From a checkpoint of a small transformer trained on Wikipedia: vocabulary 2064, capped logits.
MLP neurons of a small language model. Each row is named by its layer, matrix (down: output weights) and neuron, and shows model dimensions 112-207. Each number is 50 + 10 x the weight over its row's rms, rounded and kept within 0 to 99.
After each neuron's rows, "fires before" lists the tokens most often just after its 100 highest values on Wikipedia text that the model never trained on.

L5.down442:68 49 43 40 55 31 49 48 59 34 57 46 51 49 59 65 44 31 43 33 49 64 45 49 59 49 59 54 57 54 38 79 55 64 55 54 42 45 38 53 49 53 47 35 59 41 37 52 47 44 45 59 55 48 43 53 39 73 59 52 46 38 47 37 60 58 58 55 62 51 43 51 63 63 44 56 53 71 37 54 31 65 59 71 32 47 49 53 20 49 30 49 39 48 38 68
fires before: "2", "4", "6", "5", "1", "0"

L14.down629:48 47 57 52 40 58 53 58 50 53 49 58 24 42 56 51 45 44 48 63 52 64 50 50 58 42 37 52 57 51 49 67 73 52 29 51 39 54 50 46 48 62 43 48 81 42 59 63 57 56 55 48 35 45 44 53 62 39 33 59 43 56 26 58 45 52 58 40 48 49 36 62 60 66 58 44 50 82 59 53 58 51 40 53 35 50 47 42 43 76 63 43 58 52 42 59
fires before: "er", "ing", "ation", "ers", "ual", "es"

L3.down824:55 50 64 49 62 38 41 50 51 46 61 55 50 41 48 37 62 63 62 52 53 47 43 38 68 16 51 59 49 46 55 36 56 59 60 47 32 42 52 41 63 65 53 33 32 54 44 52 41 53 57 58 51 47 54 53 59 54 46 58 58 46 52 58 57 46 61 44 44 48 37 53 56 52 58 56 50 67 34 61 43 66 56 55 63 45 62 55 57 32 53 38 40 50 47 58
fires before: " |", ",", "\n", ".", ";"

L12.down289:56 43 66 41 48 43 68 48 66 40 40 37 35 55 51 52 52 42 46 59 66 54 59 21 55 57 58 65 47 49 14 48 45 45 41 43 46 65 38 37 34 41 46 67 66 45 53 54 52 60 56 59 60 66 48 42 39 58 53 55 61 47 44 65 53 59 54 50 63 59 52 48 55 55 48 46 68 60 50 57 42 43 46 49 56 58 41 67 43 56 51 58 42 41 39 42
fires before: "1", "2", "0", "amp"

L3.down192:46 52 46 62 47 46 44 55 59 51 42 68 51 50 37 54 48 59 53 30 46 40 44 39 42 40 44 62 52 49 55 47 57 39 45 41 30 32 58 59 50 43 43 36 50 41 47 54 48 55 53 42 44 43 49 51 48 51 37 62 51 52 53 18 37 52 50 44 44 44 61 44 60 51 47 50 60 36 51 50 52 35 49 50 39 43 59 56 37 50 30 62 67 51 58 58
fires before: "9", ",", "1", "8", "0", "3"

L5.down317:33 46 52 44 57 52 45 51 63 54 45 30 55 59 40 58 53 68 54 52 33 47 35 41 56 39 66 46 74 62 40 46 56 36 59 62 48 45 31 41 53 49 38 56 35 48 51 73 47 49 49 64 46 49 45 62 67 63 63 58 62 63 55 51 44 55 59 56 49 54 51 51 42 34 40 56 33 50 42 43 58 56 55 39 46 42 54 55 64 71 52 57 34 48 57 57
fires before: ":", " |", "y", " of", "\n", " C"

L12.down835:55 54 47 21 51 51 58 72 48 56 54 44 61 47 39 59 41 44 58 50 48 53 33 39 56 54 55 41 63 56 36 54 32 45 38 39 36 34 46 47 52 37 50 53 53 52 42 50 41 58 77 62 71 52 53 61 47 49 40 76 66 49 38 46 50 57 43 53 42 33 50 49 52 60 57 63 62 70 53 64 44 65 56 48 60 50 58 42 20 72 42 62 61 45 60 58
fires before: "0", "1", "2", "7", "4", "5"

L5.down421:51 65 63 52 51 32 40 51 67 58 66 46 52 56 56 50 51 60 57 60 56 56 55 46 32 55 63 40 42 34 47 38 45 43 43 57 24 31 13 35 62 45 49 55 55 47 54 53 60 17 39 51 43 65 14 50 31 43 51 43 59 45 47 40 47 41 56 57 43 48 59 49 33 51 42 47 43 49 60 47 47 62 41 65 38 54 67 45 38 53 43 51 52 47 58 41
fires before: "==", "===", "The", "|", "A", "In"

L14.down323:53 58 55 66 26 52 28 79 55 39 40 51 70 48 52 46 48 38 52 53 60 61 24 37 43 49 59 56 63 72 47 64 37 37 37 45 40 26 53 58 44 51 54 44 49 53 51 47 41 55 45 38 50 51 47 52 48 55 49 72 59 61 46 48 47 54 43 57 61 53 63 56 48 53 56 54 46 67 38 53 34 53 48 63 64 50 71 53 38 43 50 47 54 40 48 52
fires before: "2", "1", "3", "4", "6", "."

L8.down914:44 55 40 48 58 49 57 44 43 58 58 58 48 65 42 49 42 46 49 28 66 39 46 49 52 51 59 42 50 49 40 44 49 53 46 30 79 23 52 42 67 48 52 49 56 50 62 71 43 49 62 57 53 54 36 54 43 69 51 44 52 38 67 34 53 47 45 41 57 49 48 40 53 52 54 66 41 41 46 59 69 51 51 55 51 62 53 41 52 50 22 45 70 55 59 58
fires before: "0", "5", "4", "3", "2"

L5.down585:40 42 53 47 52 57 55 56 55 57 48 36 46 44 38 50 46 54 46 48 66 52 47 55 38 58 66 39 44 27 60 49 51 60 49 55 36 48 62 47 47 64 40 32 58 39 42 63 53 49 60 37 45 65 49 62 61 63 35 52 45 63 34 56 49 28 52 45 40 24 34 49 63 49 62 41 55 36 46 38 39 61 47 57 50 49 61 49 19 45 48 41 49 53 45 57
fires before: "9", "8", " ", "5", "4"

L14.down603:46 60 57 36 57 41 36 57 56 35 52 60 56 61 35 53 45 59 43 56 46 36 64 53 41 64 25 60 52 46 44 51 58 54 26 44 53 62 50 51 44 57 40 56 54 36 53 21 53 55 52 51 61 61 36 61 47 57 32 53 53 72 67 52 41 45 60 32 41 25 51 39 49 41 50 54 57 53 52 53 52 59 42 49 50 43 51 51 60 47 36 26 45 65 69 58
fires before: "}", " |", " km", " –"

L10.down498:61 53 39 54 49 55 61 56 46 47 53 50 54 50 48 44 46 55 61 57 56 60 34 60 54 45 35 33 44 58 57 49 38 51 65 63 60 37 51 46 53 47 53 59 48 57 37 53 53 38 40 53 38 40 51 49 49 65 39 49 58 42 52 48 32 72 60 51 43 39 57 58 63 39 33 48 47 41 44 56 51 47 46 53 30 62 47 42 57 43 43 41 63 38 43 61
fires before: "2", "1", "0", " |", "@", "9"

L10.down630:40 57 58 29 43 46 34 46 61 45 65 64 55 60 56 42 40 50 51 53 54 37 39 34 49 33 39 55 51 41 27 58 50 38 39 45 43 53 43 39 49 56 49 58 46 40 47 49 45 41 58 45 60 45 56 47 67 48 64 69 52 39 48 40 45 51 52 43 55 46 50 52 52 42 55 42 44 57 35 66 45 55 69 62 42 38 70 49 67 48 38 54 52 40 50 66
fires before: " |", " |\n"

L9.down600:48 56 39 47 63 52 49 42 61 67 57 35 57 28 43 68 56 47 29 41 58 41 36 62 49 60 54 27 44 50 47 34 49 33 56 53 30 11 17 47 51 33 47 44 57 64 39 59 48 43 50 58 38 48 70 52 36 48 44 54 38 48 37 44 60 51 37 53 55 42 56 42 52 45 60 54 39 33 63 59 61 58 56 49 64 59 53 42 35 44 58 66 51 45 54 48
fires before: " ", " B", " N"

L7.down734:56 69 63 49 40 38 53 52 51 48 36 48 41 55 51 48 25 50 42 49 32 50 36 29 54 40 53 35 53 42 64 49 39 46 51 52 43 38 56 47 48 44 46 59 42 55 49 58 38 42 50 69 42 47 42 58 44 64 57 46 45 53 53 50 55 48 54 37 56 58 36 50 51 54 52 52 49 66 68 63 52 62 63 40 58 41 55 52 41 43 56 41 67 53 56 57
fires before: " ", " T", " A", " M"

L7.down1022:53 57 55 59 57 43 50 47 60 31 52 41 51 62 33 55 32 64 44 61 55 52 59 55 32 34 51 50 56 52 54 65 51 55 56 61 50 11 13 58 74 49 51 61 47 48 59 46 34 04 36 40 39 48 50 49 52 45 59 46 50 53 52 46 56 51 48 51 57 42 56 42 62 54 44 40 59 53 68 42 50 47 55 48 47 54 39 39 24 49 52 55 60 45 42 47
fires before: "==", "In", "===", "The", "A"

L9.down300:56 69 63 30 45 54 56 46 44 49 52 46 41 37 51 64 48 47 42 70 45 30 47 47 49 41 37 34 63 42 34 46 54 45 46 51 58 17 41 50 48 54 48 38 36 43 50 63 62 61 65 51 46 68 50 53 48 79 53 58 46 55 50 54 38 53 46 49 52 57 65 52 52 75 45 54 43 60 54 61 45 65 54 26 45 46 50 43 37 59 49 44 50 53 63 46
fires before: " ", " C", " M", " −", " A", " N"

L9.down562:55 56 71 51 56 57 42 45 53 40 67 48 70 45 47 62 16 33 56 54 55 54 63 45 36 43 59 50 57 66 45 34 50 43 28 52 50 40 43 37 35 51 48 55 45 28 53 45 52 52 49 54 55 41 40 38 52 51 56 65 59 68 53 45 33 38 51 40 45 32 38 53 33 55 46 63 49 49 47 32 54 42 58 40 51 46 34 45 61 47 52 58 59 53 56 44
fires before: "2", "1", "c", "ign", "one"

L7.down550:47 49 62 27 38 48 49 43 51 49 65 41 64 58 39 57 49 58 62 47 43 52 49 32 45 44 51 52 69 55 41 42 43 40 61 47 46 53 34 49 50 66 34 51 67 39 41 55 64 41 63 42 61 65 24 53 54 43 52 49 44 42 46 37 51 60 49 30 34 45 47 33 37 54 63 31 57 41 58 49 61 53 58 44 56 68 44 38 50 44 27 47 59 47 51 53
fires before: "1", "2", " |", "6"

L14.down651:48 54 54 43 69 56 36 56 60 53 37 47 61 51 55 56 62 48 44 39 55 59 58 35 29 40 58 72 31 54 46 43 48 53 65 59 52 47 21 56 29 48 61 41 65 50 32 44 59 48 49 47 46 48 42 65 47 51 41 39 45 52 37 39 50 60 50 60 39 34 47 49 70 49 47 64 70 35 67 64 55 69 57 59 46 76 54 49 44 53 39 66 57 56 45 35
fires before: "ory", "or", "ter", "ches", "ives", "S"

L12.down694:53 43 42 50 51 48 42 65 32 40 59 35 57 38 61 45 57 44 44 48 49 64 55 53 46 34 34 50 35 45 65 40 57 62 62 51 59 38 49 59 36 55 68 44 57 51 50 56 35 36 29 62 52 50 59 36 55 57 49 63 46 56 43 58 59 70 41 53 66 72 54 57 43 63 41 44 54 46 59 46 33 51 56 43 57 36 34 43 41 59 48 58 57 66 43 51
fires before: "p", "ical", "ia", "ic", "als", "al"

L9.down160:50 56 61 42 45 48 64 52 53 62 38 59 51 52 48 41 52 58 42 66 68 56 61 27 43 52 44 41 48 45 55 47 48 22 51 54 57 61 49 40 63 54 51 63 64 44 40 68 60 47 72 69 66 42 35 55 67 54 45 42 50 41 41 59 47 49 44 32 55 58 64 52 54 48 47 49 53 59 56 45 52 52 52 68 46 39 46 50 32 58 46 40 52 56 47 58
fires before: "1", "2"

L5.down262:40 59 42 42 49 56 60 68 66 57 53 45 45 56 42 51 52 43 67 57 50 37 66 41 41 46 51 43 40 52 52 54 26 52 53 52 42 31 55 54 53 56 40 65 49 62 35 60 47 44 66 47 39 55 49 63 42 57 49 47 59 36 67 54 47 58 41 54 40 64 61 47 52 48 57 54 52 58 46 44 51 57 48 59 44 41 73 59 26 48 47 48 54 46 37 61
fires before: "1", "0", "2"

L5.down4:48 37 51 56 54 43 63 50 49 42 59 58 50 66 56 53 54 41 55 66 65 51 58 59 46 60 63 58 62 51 41 46 48 46 50 46 48 50 49 34 48 71 68 64 53 42 60 49 40 26 50 52 27 61 48 65 36 68 75 50 36 56 70 64 39 51 62 31 58 56 51 58 46 53 76 67 43 53 32 47 48 50 40 51 49 49 53 57 39 39 37 60 46 33 52 61
fires before: "4", "1", "0", "2", "5", "3"

L12.down593:59 46 64 50 33 38 53 39 40 52 62 49 67 32 37 41 53 61 49 52 57 48 60 34 48 41 47 67 75 40 47 51 37 42 56 51 62 29 55 54 59 55 60 76 61 22 44 53 58 48 40 62 50 50 67 53 64 46 46 48 37 67 70 49 58 55 56 62 44 53 65 65 66 55 48 38 39 48 60 56 37 55 56 61 52 54 43 59 61 58 49 58 43 61 51 35
fires before: "1", "0", "2", "th", "als"

L5.down206:57 53 48 46 44 44 47 48 39 38 48 29 61 67 79 62 42 33 32 57 43 53 57 39 42 56 54 59 64 42 44 47 41 55 60 35 40 57 64 59 53 53 52 57 47 46 38 65 41 35 53 48 48 60 45 53 46 62 52 53 30 54 43 53 48 43 61 31 54 52 54 52 55 62 52 44 34 47 45 50 45 54 55 56 62 61 21 64 52 43 55 54 79 47 52 47
fires before: " |\n", " |", "0", "1", ":", "."

L9.down1013:58 41 46 49 49 59 53 39 27 56 56 47 45 31 51 61 53 48 50 47 49 51 54 36 48 50 61 54 56 54 53 58 36 43 53 37 60 55 38 39 28 46 66 58 44 50 61 56 59 31 51 57 59 56 55 51 49 62 57 53 46 39 49 52 45 56 63 51 42 43 72 56 44 70 40 56 45 70 50 48 25 66 38 53 43 59 45 53 55 45 54 49 56 40 46 59
fires before: "1", "9", " |", "0", "2", "8"

L8.down768:60 43 73 62 48 34 63 30 39 53 58 45 42 53 64 40 48 41 48 53 61 51 70 46 59 54 45 50 49 44 51 57 40 29 28 51 54 39 42 43 50 56 54 42 53 48 43 39 60 53 53 41 80 61 49 52 63 35 41 68 43 49 44 60 43 56 47 39 49 51 50 59 45 55 49 48 41 43 47 42 40 66 53 54 43 45 50 39 59 58 54 54 50 49 40 42
fires before: "0", "9", "5", "2", "8", "6"

L10.down981:62 27 42 44 47 44 61 57 43 71 39 45 53 49 51 43 39 35 50 59 50 69 51 60 45 47 39 43 64 39 47 72 47 52 47 61 63 45 74 52 58 55 42 33 45 48 56 46 46 64 47 34 42 45 47 54 37 67 62 46 34 53 28 56 41 47 45 44 72 53 37 41 37 59 60 59 43 56 51 36 47 55 50 54 42 52 30 68 52 64 43 35 57 56 46 59
fires before: "ment", "ed", "ing"

L12.down633:63 57 53 55 41 54 38 58 58 36 45 48 34 53 60 33 39 36 50 44 41 30 40 42 46 54 50 36 48 48 34 69 37 57 58 58 49 57 42 46 49 40 51 67 55 47 39 39 45 42 39 59 59 44 51 51 32 34 47 47 41 53 54 57 44 53 54 58 35 42 42 58 52 36 60 38 37 54 61 70 56 47 63 48 62 60 52 49 54 61 32 59 35 52 66 43
fires before: " |", " |\n", ")", " (", ":", "."

L8.down461:55 61 46 43 43 45 46 30 56 60 38 41 47 41 36 50 44 41 43 41 36 37 45 47 59 41 55 53 56 53 57 49 64 47 63 39 45 57 39 56 65 48 38 39 59 38 59 39 51 55 52 58 55 46 48 55 58 54 49 42 62 47 31 57 51 55 51 51 53 57 75 54 42 49 45 53 51 44 60 56 56 46 59 51 54 60 49 63 54 55 57 46 48 46 65 56
fires before: "0", ",", "%", " |"

L14.down111:64 61 38 41 38 40 56 40 48 31 47 53 43 52 62 47 45 59 38 38 56 75 57 49 53 34 70 51 54 42 51 49 62 57 75 60 43 46 70 52 42 42 61 52 57 61 44 72 53 44 55 49 53 48 64 49 56 43 51 55 68 40 48 44 42 65 50 46 56 32 42 44 37 51 45 60 41 68 70 38 51 39 44 45 50 64 50 42 44 42 54 56 46 49 26 46
fires before: " |\n", "1", " |", "3", "0", "4"

L14.down719:53 70 47 40 41 32 64 53 65 54 43 46 47 65 44 51 50 31 45 72 66 45 65 59 52 35 37 43 43 49 52 37 65 43 56 38 51 38 49 46 50 54 37 57 54 69 44 68 32 47 59 70 50 41 63 37 36 65 45 43 54 44 56 44 49 29 51 50 37 43 58 45 43 43 61 69 36 41 42 36 41 44 41 54 42 60 45 60 68 62 47 49 47 56 45 51
fires before: " |\n", ".", " |", "w", "ather", ":"

L8.down261:39 51 39 45 47 53 52 50 53 61 52 48 47 63 41 48 50 61 64 59 59 63 54 52 41 44 58 58 55 56 43 27 40 41 50 54 63 41 38 25 65 55 63 27 49 43 50 56 50 64 43 53 56 43 37 47 59 47 32 53 47 55 68 49 47 58 41 53 53 77 44 60 57 51 55 48 30 46 44 50 48 68 42 35 58 54 50 36 35 69 29 74 48 59 44 31
fires before: "1", "2", "3", "4", "6", "5"

L10.down248:49 53 55 56 53 44 63 43 45 74 55 57 64 55 67 61 56 46 42 67 61 57 48 35 42 67 61 60 65 55 71 30 44 60 43 47 50 49 41 49 52 56 57 38 67 34 66 49 52 54 40 63 63 57 54 56 55 31 51 45 40 63 73 31 51 53 53 40 35 48 61 71 35 59 49 49 48 62 61 51 41 61 42 53 47 40 47 45 44 55 42 44 36 56 57 46
fires before: "0", "9", "6", "1", "2", "3"

L12.down833:40 55 61 40 59 41 56 31 58 49 61 57 60 35 74 64 41 67 42 59 50 51 43 31 56 67 53 38 38 49 54 60 50 36 53 43 47 48 38 50 45 45 54 48 54 36 49 66 53 60 46 65 49 49 63 50 42 47 45 65 70 39 40 41 45 69 49 47 58 62 55 64 32 48 41 58 65 60 56 71 53 60 24 56 47 38 45 64 44 40 56 49 56 48 58 59
fires before: "0", "1", "2", "3", "4"

L10.down667:48 52 53 41 66 45 55 65 52 47 61 53 47 53 42 53 48 34 51 66 40 41 43 55 31 48 43 46 50 71 61 45 53 44 43 57 53 48 46 50 42 62 54 45 40 64 42 35 55 54 36 49 49 52 34 52 40 60 56 72 46 41 57 51 40 33 56 41 48 61 49 49 49 36 49 35 63 53 37 65 45 59 42 46 31 47 48 58 65 30 66 48 56 40 43 48
fires before: "9", "0", "8", "2", "1", "-"

L9.down394:42 56 38 56 62 56 52 40 46 39 37 62 55 52 58 56 38 36 65 45 29 72 47 30 51 44 71 59 62 51 42 59 45 69 51 46 53 72 50 46 46 63 66 52 73 39 37 57 57 62 57 50 45 61 62 56 56 38 36 53 54 41 45 44 32 50 53 47 58 36 54 46 42 36 52 55 50 58 41 61 52 40 55 56 58 60 51 64 55 46 44 52 55 54 38 50
fires before: "1", "2", "3", "9"

L8.down48:62 57 61 43 52 53 51 55 32 41 49 63 47 27 45 51 40 60 46 60 46 56 49 39 52 55 49 43 52 46 41 62 55 28 49 46 56 35 45 37 62 42 54 49 72 49 33 59 56 49 55 63 41 59 47 45 49 60 36 46 50 53 49 39 49 54 68 39 40 44 69 49 42 55 66 46 50 55 77 61 57 49 33 67 40 52 46 53 51 39 36 57 49 39 49 60
fires before: "1", "2", "7", "6", "3", " |\n"

L8.down991:38 68 45 40 66 72 43 76 53 46 53 40 38 46 55 49 49 46 48 56 45 53 47 53 43 60 68 20 48 38 52 48 38 50 54 49 43 04 32 53 55 36 42 56 55 29 57 42 51 35 35 41 67 47 26 53 53 41 52 38 52 51 37 45 61 55 59 41 36 46 39 41 43 55 43 43 52 42 49 39 54 47 57 58 53 52 59 38 38 54 49 55 49 37 67 60
fires before: " He", "==", " In", " The", "In", "He"

L8.down164:40 49 57 51 51 55 74 48 60 41 32 65 57 50 43 38 63 57 53 60 61 46 44 54 48 49 37 48 63 54 44 52 61 39 69 46 40 51 46 54 76 41 35 58 39 36 42 52 51 47 53 54 46 44 39 24 48 31 57 53 53 44 24 61 44 70 52 59 52 57 44 51 63 54 61 41 53 35 62 63 36 47 45 67 39 48 51 46 41 40 55 43 45 62 45 53
fires before: "1", "2", "ing"

L5.down40:60 60 42 52 45 52 56 40 50 44 58 59 52 57 44 58 41 42 50 43 50 52 50 25 55 34 42 59 65 42 35 59 70 41 36 58 36 41 29 53 40 49 55 50 59 46 49 63 45 47 65 42 46 40 56 56 24 56 50 57 59 54 37 41 63 53 50 44 42 48 57 46 52 36 47 54 54 53 54 57 65 46 45 56 57 38 50 44 21 55 51 57 52 52 15 65
fires before: "2", "1", "3"

L7.down982:55 43 69 47 34 64 42 75 55 44 50 61 66 48 61 81 44 37 67 61 38 63 44 32 50 51 58 48 56 33 55 58 55 59 59 54 43 43 42 52 31 52 52 27 48 66 46 38 48 67 55 46 39 69 47 44 47 60 50 72 50 56 33 56 50 56 52 51 47 36 45 72 58 53 63 47 50 55 64 61 56 63 62 46 59 47 54 36 34 30 48 66 51 67 44 37
fires before: " |", "0", "5", "4", "7"

L8.down510:54 38 57 54 48 36 34 47 65 57 60 50 81 44 51 38 41 44 47 51 62 71 54 46 66 62 47 36 44 38 43 61 49 50 32 37 33 60 54 41 34 52 34 64 42 53 52 37 53 29 40 41 63 57 42 61 48 68 63 49 36 45 43 53 48 51 54 41 54 44 54 48 37 68 56 67 67 53 44 50 39 48 49 40 49 38 55 56 46 51 33 43 68 45 50 63
fires before: "%", " m", " |\n", " |", "4"

L14.down983:50 59 75 47 57 55 40 55 42 54 52 48 56 56 59 48 49 36 41 71 51 52 45 33 54 37 50 37 37 62 48 54 39 41 37 64 45 54 47 37 32 67 40 54 62 35 53 45 51 63 36 56 59 60 57 33 60 48 47 57 56 62 42 48 51 58 28 54 74 57 54 43 40 59 59 49 59 64 40 42 53 45 46 45 39 56 62 45 36 63 28 45 67 62 41 58
fires before: "1", "0", "2"

L8.down248:46 48 59 48 50 58 47 51 76 56 56 37 39 36 33 27 64 35 45 41 54 57 47 42 53 48 59 48 59 55 45 57 48 38 67 50 66 51 53 56 54 52 43 53 57 34 34 52 61 26 52 53 46 47 50 40 47 66 59 41 66 53 37 49 49 44 55 51 47 63 56 48 51 37 51 51 56 59 54 36 34 35 57 63 31 56 50 59 53 64 38 40 44 55 50 38
fires before: "2", "1"

L10.down558:54 45 42 50 47 44 54 55 60 41 60 32 46 51 41 52 49 47 66 52 56 60 51 45 48 34 42 36 59 33 58 53 40 58 48 52 47 00 34 59 61 53 58 58 45 58 48 39 52 11 47 48 52 37 58 50 47 45 61 43 56 59 65 51 50 57 51 46 42 51 51 43 51 53 50 55 53 56 69 53 56 44 50 47 47 45 53 44 10 52 68 55 53 56 53 34
fires before: "==", "In", "The", "===", "A", "On"

L8.down884:66 54 32 54 35 27 50 61 61 58 45 52 55 48 48 33 62 17 49 53 57 35 64 50 51 44 57 48 54 63 52 48 62 34 53 56 38 61 51 44 40 46 32 54 48 43 40 37 51 53 46 62 79 43 51 39 43 51 37 46 64 60 41 58 67 69 60 50 53 66 37 46 51 49 48 49 37 42 65 55 59 52 51 46 46 56 66 47 60 67 50 41 58 38 54 39
fires before: " ", " |", "ult"

L5.down218:30 37 49 37 72 51 47 72 29 54 42 43 53 58 52 48 52 43 48 46 42 47 53 54 59 49 46 41 51 38 60 53 56 41 60 65 45 59 61 49 59 59 52 38 56 46 29 48 40 29 43 56 51 62 45 42 41 57 49 50 37 45 16 51 51 42 44 56 58 52 57 53 61 53 61 54 47 51 52 41 59 40 48 53 16 63 54 61 57 39 44 50 44 52 28 40
fires before: "ed", "e", "b", "ices"

L9.down180:42 56 58 30 50 40 57 37 49 44 61 50 55 60 51 62 46 49 40 43 51 45 57 49 70 44 45 55 61 51 30 52 36 59 55 45 49 42 36 49 54 57 43 44 64 51 49 26 50 49 46 54 53 55 59 54 58 54 51 69 47 58 41 56 48 46 35 38 53 41 51 39 42 60 62 43 36 55 48 54 44 60 45 46 43 60 48 48 43 49 45 46 47 43 43 51
fires before: "0", "1", "2", "4", "3", "5"

L9.down572:70 53 46 53 43 60 40 31 34 36 56 44 49 41 49 66 55 42 74 46 54 54 68 44 54 44 53 79 65 47 62 66 45 61 42 58 41 48 45 51 50 50 52 51 60 54 28 53 70 46 52 41 56 56 56 64 45 44 43 59 59 48 38 47 50 54 48 44 42 32 53 49 67 45 54 41 47 71 61 55 41 47 59 59 48 57 54 52 57 49 40 71 59 35 44 51
fires before: "0", "5", "4", "6", "9"

L5.down480:45 49 47 48 55 46 48 48 53 59 41 55 53 60 47 71 26 55 45 66 53 44 44 50 27 51 60 44 52 58 53 41 36 44 52 53 57 39 29 54 49 39 72 45 57 57 22 74 61 50 48 36 46 83 54 52 46 46 46 66 51 47 51 47 45 46 55 48 71 43 51 46 47 54 48 59 56 43 46 43 38 65 52 54 32 45 66 60 40 52 49 62 51 43 45 55
fires before: "4", "3", "9", "6", "7", "2"

L7.down302:49 53 54 51 59 46 51 57 67 57 55 34 48 52 53 55 56 56 50 67 48 60 40 52 50 58 51 38 53 27 56 63 64 36 56 48 41 27 20 52 52 57 52 58 53 30 58 40 58 15 25 38 55 45 41 60 47 43 42 41 54 57 32 45 43 52 60 41 44 44 58 37 40 59 42 50 57 55 71 44 59 56 51 54 58 37 58 53 33 53 47 50 60 57 65 38
fires before: "==", "The", "In", "===", "A"

L10.down514:65 30 61 39 59 65 45 28 48 50 42 58 60 41 45 44 65 46 47 61 55 49 49 37 53 57 65 51 59 41 57 55 55 31 49 53 53 52 50 55 63 60 64 70 73 30 32 57 49 55 37 41 53 24 54 50 47 56 64 45 38 57 49 51 41 49 64 42 35 52 39 48 48 32 37 50 54 40 52 43 50 40 45 60 57 48 46 59 43 41 57 55 41 34 47 38
fires before: "0", "2", "1", "9"

L14.down263:53 31 62 55 67 38 45 66 64 45 44 49 55 60 43 50 65 35 44 61 43 58 60 65 51 39 55 57 49 55 43 45 44 60 42 65 46 54 59 37 41 61 60 52 37 56 42 59 26 45 41 46 36 54 67 49 51 73 45 62 64 50 69 47 58 51 55 50 50 63 66 59 50 58 47 52 60 47 36 50 25 69 51 45 55 48 60 52 47 61 29 40 52 46 50 60
fires before: "al", "-", "ional", "ical", " the", "In"

L10.down236:70 42 60 52 59 37 59 54 45 50 57 49 50 46 40 52 44 59 42 45 35 50 44 49 47 39 38 49 48 46 60 29 50 72 70 41 54 23 46 48 58 58 60 47 38 45 57 42 48 46 50 32 52 54 38 55 48 53 50 64 53 42 46 36 45 56 55 42 49 56 60 36 59 62 38 54 48 50 46 63 52 51 53 53 55 39 51 58 57 31 54 61 29 52 66 48
fires before: "9", "6", "0", "8", "4"

L14.down238:53 41 62 38 49 60 46 50 49 32 52 60 42 57 35 47 55 62 53 49 55 59 53 36 55 51 58 57 41 36 65 30 48 59 37 62 57 48 39 48 62 39 44 49 56 44 42 54 51 57 46 59 48 63 33 19 48 47 53 37 42 58 23 61 54 76 48 40 40 47 54 57 41 57 31 35 50 49 61 49 56 52 59 48 65 35 62 48 54 32 55 34 54 38 39 43
fires before: "ed", "es", "s", "e", "ing", " to"

L14.down331:60 68 64 57 40 48 47 45 48 39 34 55 48 43 63 37 40 48 45 39 58 62 45 49 62 42 36 52 52 33 31 42 46 72 54 39 58 66 54 52 35 36 61 58 59 54 43 47 46 38 65 52 74 63 53 49 46 47 54 63 51 50 47 65 51 77 49 57 67 44 35 50 46 48 65 66 51 72 57 58 49 48 53 56 42 48 50 57 62 45 37 64 51 41 34 61
fires before: "0", "2", "1", "3", "5", "4"